MLP neurons of a small language model. Each row is named by its layer, matrix (gate and up: input weights) and neuron, and shows model dimensions 0-159. Each number is 500 + 50 x the weight over its row's rms, rounded and kept within 0 to 999. Numbers have three digits each. A neuron's up and down rows have the sign that makes its largest values positive.
Before each neuron's rows, "fires in" lists the words (lower case) most often at its 100 highest values on Wikipedia text that the model never trained on.

fires in: "new", "newly", "railway", "farmers"
L3.gate435:534485549528485529451450603519414413510497527414553499491475538406492523455488417502419494413490524462461416519431478500472453541553606556462479503469575542469543612533514501453521455578504469521599533478459512512481440515502450415478507511573531553460457437539477445518457491395536467491506590525496476460415490496436410528443515514603433459536446551500484514568513423378551521532523430598479515554596550420474626494544529452526537470547573550492474529572476524495484422495475506
L3.up435:541439432541494545422403461536524509565527439450371435444529526402548473477525539465527525571429524475538492532488500547531529549576488550428551486517440576535472612565509469412571501520595484486522497504522526538551486486535479484489477514551480545471445434463508527467425558502524498510483393482495575538436527486485540424386521499501485473565475522446445552569461512436570444437521483531471566525609611512428532453555524441480561478562588530610527512568495536568501377448505521

fires in: "national", "soviet", "those", "medal", "states", "union"
L8.gate150:499586451527493509407523502486500481468537477434458473425505456484556518466602504635551517436468477587430439484473401535483382477522447517480572525544537500509474504479465457564474530490601501594491539400528396493515513597418455493441425556499493541485549458438565451542459488656450537555582518530478516502434544466522536452546512561414452504470416442504494562503465514538499474553477446519588520495520585435601497540532477496542583515523428506553482452540420528442486497488492549
L8.up150:499502516544434515483553457588549521478530398439425533564494466529556539361546467463458498564427500472478543543518418500563526383482588504524426477393394451451441486535422488478491511491519423452525486465515430487495542521528526530408496567456457459478522533553475478543458460460498514475495512490526396386469471445622468516394442462509433467528474537499471498478451534505554342535526581413393576521533501569489507479513530509468466530528529493492511552552494453481490444530506397

fires in: "people", "poet", "poetry", "children"
L4.gate401:574587449411461512575509604497418386468505426563518457495493569481524488528526501556520468455613580498507462525497527475417579470471619491526427498506473444529498521492451435579461442492484585433545422469487555430547498469420534526488532550528507540521578503509481462445526487554522521601487454535478588416513378469516474525538456551533461484485550571495382446556463495516515537504512501479494505389523441506435505413484498485421490546475469493516414547433545494424459447532381516
L4.up401:465544535407640454500457517490585504547505559511396438486633527558512536434498477520510530517500496518522524522550471450433508500499531417482454538392466460490471513530567422510437496483571536412613479492564518429498531436469508418525511464490507546455580420533535465574653532586511519554463532595515497581516556539464439456518476593475480382460470457489467370522433556541442458479441500475489525452536465538445430557481507490507486542480485437514498465464439538497474459487551455

fires in: "as", "time", "year", "theater", "space", "asian"
L4.gate383:466518532527526577477518537513405491435485560434559403404499488484537535369405493572520512417492485472480518524451554480521474518517568435421472458553526544490539465410469381459503485477514447558442509569558533464423574474521598475559543430522518476537557463508615457555359463416504471523543508525573450434470509550584467599390437546434490470478489502480522478516540555519545559531502457487454570553487503600478497570431498539518542473511480462472469484562407525517445512508512542
L4.up383:465516628485537567466506470441533445450541429575563520460551598471495519522473531551468535446608422448528409427519516524527546470417474483561595534542505518514532415529564518485425425509473475559543573571396537490546502387415512524632502533542452568473513508528457544422486510458551472504468486582520579516436471448476542473588485622436482565416516470498533456528443490499398489465556466483534545566482500547506496421502503496477484546465450494525537492474528526463480600440541441

fires in: "women", "none", "knight", "men", "remains", "best"
L3.gate8:590616538539477504470527520475511532585508506432452496510408416509504504535606434483480465553436466593533504496565521435577470485513482528482391469456479564507470486606418483507520479496470525544474413430499466528513550610397513462462478486522497473505574561572478522494468560495481574503529488524408560486502492489612565442440514504510525590623469447557404501487439488446535544431494534541646497503502571509442483464576513506567453506565505442533392504442510466480570482512549512
L3.up8:494491457495522539491545508534490485472554506457428628492428522508497435401464492442429610523511536522527537487613436573544397526495533437438421500560457501575581435474437546504487452498456598467451515509437412531506509500469454488509471532520459500543467442603519384514431470497479485515542522459502535410548469533629532499515547549427412509554510418542513488435455504543539542523508485466495591473502430465435432530424475437508507515518412480430570512414414489529510430471555415

fires in: "while", "victory", "writing", "territories", "writer", "territory"
L3.gate188:474487492497492503471520535527406577466593597438415491561519437531412562484517472585518466485499458432474554513477501453458433418631500534503444447508461524627376483445562527551548517444501510483464547507445429511517466576507486471552496542442479505556462570502438505512454450533515490439483489546447533548484460488559481494621574457493495574516415508503528430517531581492447525490583540442373487583501522549468458420595578470498461517552425531430558488538493562483459562488421472
L3.up188:426399416508576525609537527489536541436436502523449531464542457530560532490487509501535463474552515522633466462567528449425475536499528676486475470477457420521473409471530503490514479439506514502551529459501525483428435477533537572449673491490459516455463528512482528495473464529572620475505506503464499452568500556352444483467536464449448486441426554581525483442595512482512442488494505641445493534561507525445484444494469509534566561559526500460504497473481451465499538512436496

fires in: "son", "father", "brother", "player", "authority", "director"
L4.gate442:658509550499419531500514527525586526477532508271433550524476512478456575533534491510433470477523567415453524468461538525501533525528462456430524490555458623526518473517501529510440468468528472488557466496568514499436435524539427501480455437534505537482561565408530533519567474572558504444482551567376568570456489510582596444448503514456458454480521513512459501478535478504458479417550464553492522469476416476447464488563558564495505420564447485478493470473494563563481527582570476
L4.up442:566509536467622529425387414491585465509457491509483550476474476540451538438410506452454630624439562505434534376475520475402517471524493474536393490467544483471471580536479476487426549485499561393465541505531469458532510425487522493473584509545502535507518538481511437507468530470569460505492521507499588479458441506431446417447445567555469530514461428550525427531507585511477476522508543557542582576474523501464458578485452562533467522523470560483414614464539538510496582518522440

fires in: "first", "who", "west", "taken"
L3.gate212:480547575575556621558493469458543495513496578514453517467447493466565439425445541491548501671519499584524532520516499473514539461551420411416466561445391518524470547458480469575493595505562475506513492519494460495531463428467406528472489488439492552481467424455580509526527536584515539521538426502541433468497426450564448422456509543544494469495480574535543509439467488524524508502511447534488541565472532484411497417422433435525533471439398528569509401430440568561486470417461529
L3.up212:451560507499525573479499506520537530405499540599435498509581446511554476555453521560513484523459564507523501480443612389481553550441477391506576550429584511459480496569558455510499531506516444547509493451483441472516442516461569466479463485446487530505606530506517585345454482481508539468543485488400459532490416465626523449523468544568584565481520508465433493485489508432567476514518442503523508493432543483449565387520476437574575550538568569467539440535464529591554486447495567

fires in: "democratic", "district", "senate", "primary", "scoring"
L7.gate166:437539484529575474546415495541502505467505560486424491483391489419596518542468530502540414582513581474514522465550427451530449546599404513492519508558585515502534501432552448559426555498623555514547489449420417475467439590444453562400505481574510418396550532503549515599563513475512545451531538550504393473493404487553478410508467518509425501416496460487425506452496512472475534574502442483490473546472572482437455465540507478516486464530521429525512540460417505524517529448564523
L7.up166:459500517536491450552509485544476533497483519515474637456487434536521428500525463544499451489501458544505598543605574514472530427527414494492541602562406489455463522469471483496401496513444545536477539540519496501500532514544538503630435549462556550536529570522460494544488529514538445551522411519445608437509559450435500520544499436608544547518591582470550470457488481460503583412456487522580447575508434511528421402419501384467459498553458407497552436465583458482503488486459448

fires in: "along", "around", "joined", "provided", "across", "received"
L4.gate233:583346586452414543491513551402324529516505510499399536476526526515439470550503526528563477525463468537485479608431515502512513508516598509477524463462495478490477493463389462552524391423578489520453459519515448576556523429448444577564519548381495498431575576500533585512563528484484481561532476530538490577498482375514473555499533467535515449523461536531502504541636506532555537561494543423514469492484449440457488418509461475469508543500496467489505491478464496458536542521554492
L4.up233:506491501484498493502480607588512555543514634471553640447457515619454470532495575545372561460554502468555451440521527519537488634482513488471492527533465485489501537496495418620525473467566457474568510481517522578451499570508543535476493504455480523505430427584470462471392431469454464543601495541506554316538407455500517444497551557575515527476464484569454595466476482428466545520493474563547417484558508504561501524541469504512443461511520462500476481497505478521529480500532526

fires in: "position", "market", "age", "professor", "process", "access"
L3.gate96:531470594482465515510493420533480516528457462403403488524411487506524563477504464447537488424422501424526486478511488597489476474506463539525517514480513462509436499567513501542470464389487474514489386584489550545481536452634518469477461458429550517541500567496469444520368408453555495492522471584472489536528460468418456443549429456498420460500547588504463480419533353491553530512536519581453483498470412511456437502460476539498462448529524489525546532453454511441501456409666530
L3.up96:443409429404500528506510446511525546528465477465505519546506510576529436433566480557403562406507459461470541568523508409482487552514527385601495582444516465526532611504530538475496543455520514473550418602566573482507480443540424517453511490460529515590535546407619479484498505391512479504485555530428550542424477515538496574598424459497449531510540501455463491488500525534447513553470485511521582499430471491555496491510415465462421385536526439516524525497476447467504462369476444

fires in: "music", "art", "artists", "country", "ga", "musicians"
L8.gate309:579578471480485512613520509499534521545452412436484624454423433533533594436554560458510489466513530424412482515488536468522481517461526513525500375600507495471483473529526454462531482460576510466508461463447482489503592423550500488421452455491519510499506512509527456473492567639464448452600532589443501527451549491440524556535563479496447547521484478473490466483507503481471432484562439550516540433476517509549500476425501439448501558519398455538601443550388391426572507543578573
L8.up309:598452558505548513501429399548565477509484467475507539523499523567575571473548534574474535511553542408542445492404479526548524441437527571425549558519512512562517469543528446533468479445611465438411520496577544522494561476507544458383502511455533541509527508475491419526491500511546485605558495495540420479492435421476472600474555479600463489488538556462508400461473586457411487427475480539556514508506480456451544433500558592468560527428449473502536461541412413420535467440571460

fires in: "it", "now", "continues", "meaning", "continue"
L3.gate158:537447551567499482514541533510344440566535641535469478480477541443510502412512474520478428555478488476468492570483438465619494507484462603488606504477530484523527505489452656504587541486513468535483525486540606510499501485472448475569470477536571546425492538465527456426510512477443483525602492518489534520486464465492461552586442533538529522498467569553458528559468548558557665443547506499411428453578514492525521425537441528456509490509495495517440403519459438510532566562486451
L3.up158:522526554500453521501558404474568422442507503537568499588459541480614513482489587540557472496547509456449489447491509469493517482453520551562496613538485533571498416478550474418433588515582504537554449472461501485450529517421500455468477520397484495395517556514471519479562509398454460385527452497467462409408457624521540496506481497505549531503556498555489400530397512470494497481523445583443581585454554489485491507441513462509500561517484460575508582578462448495483543554562609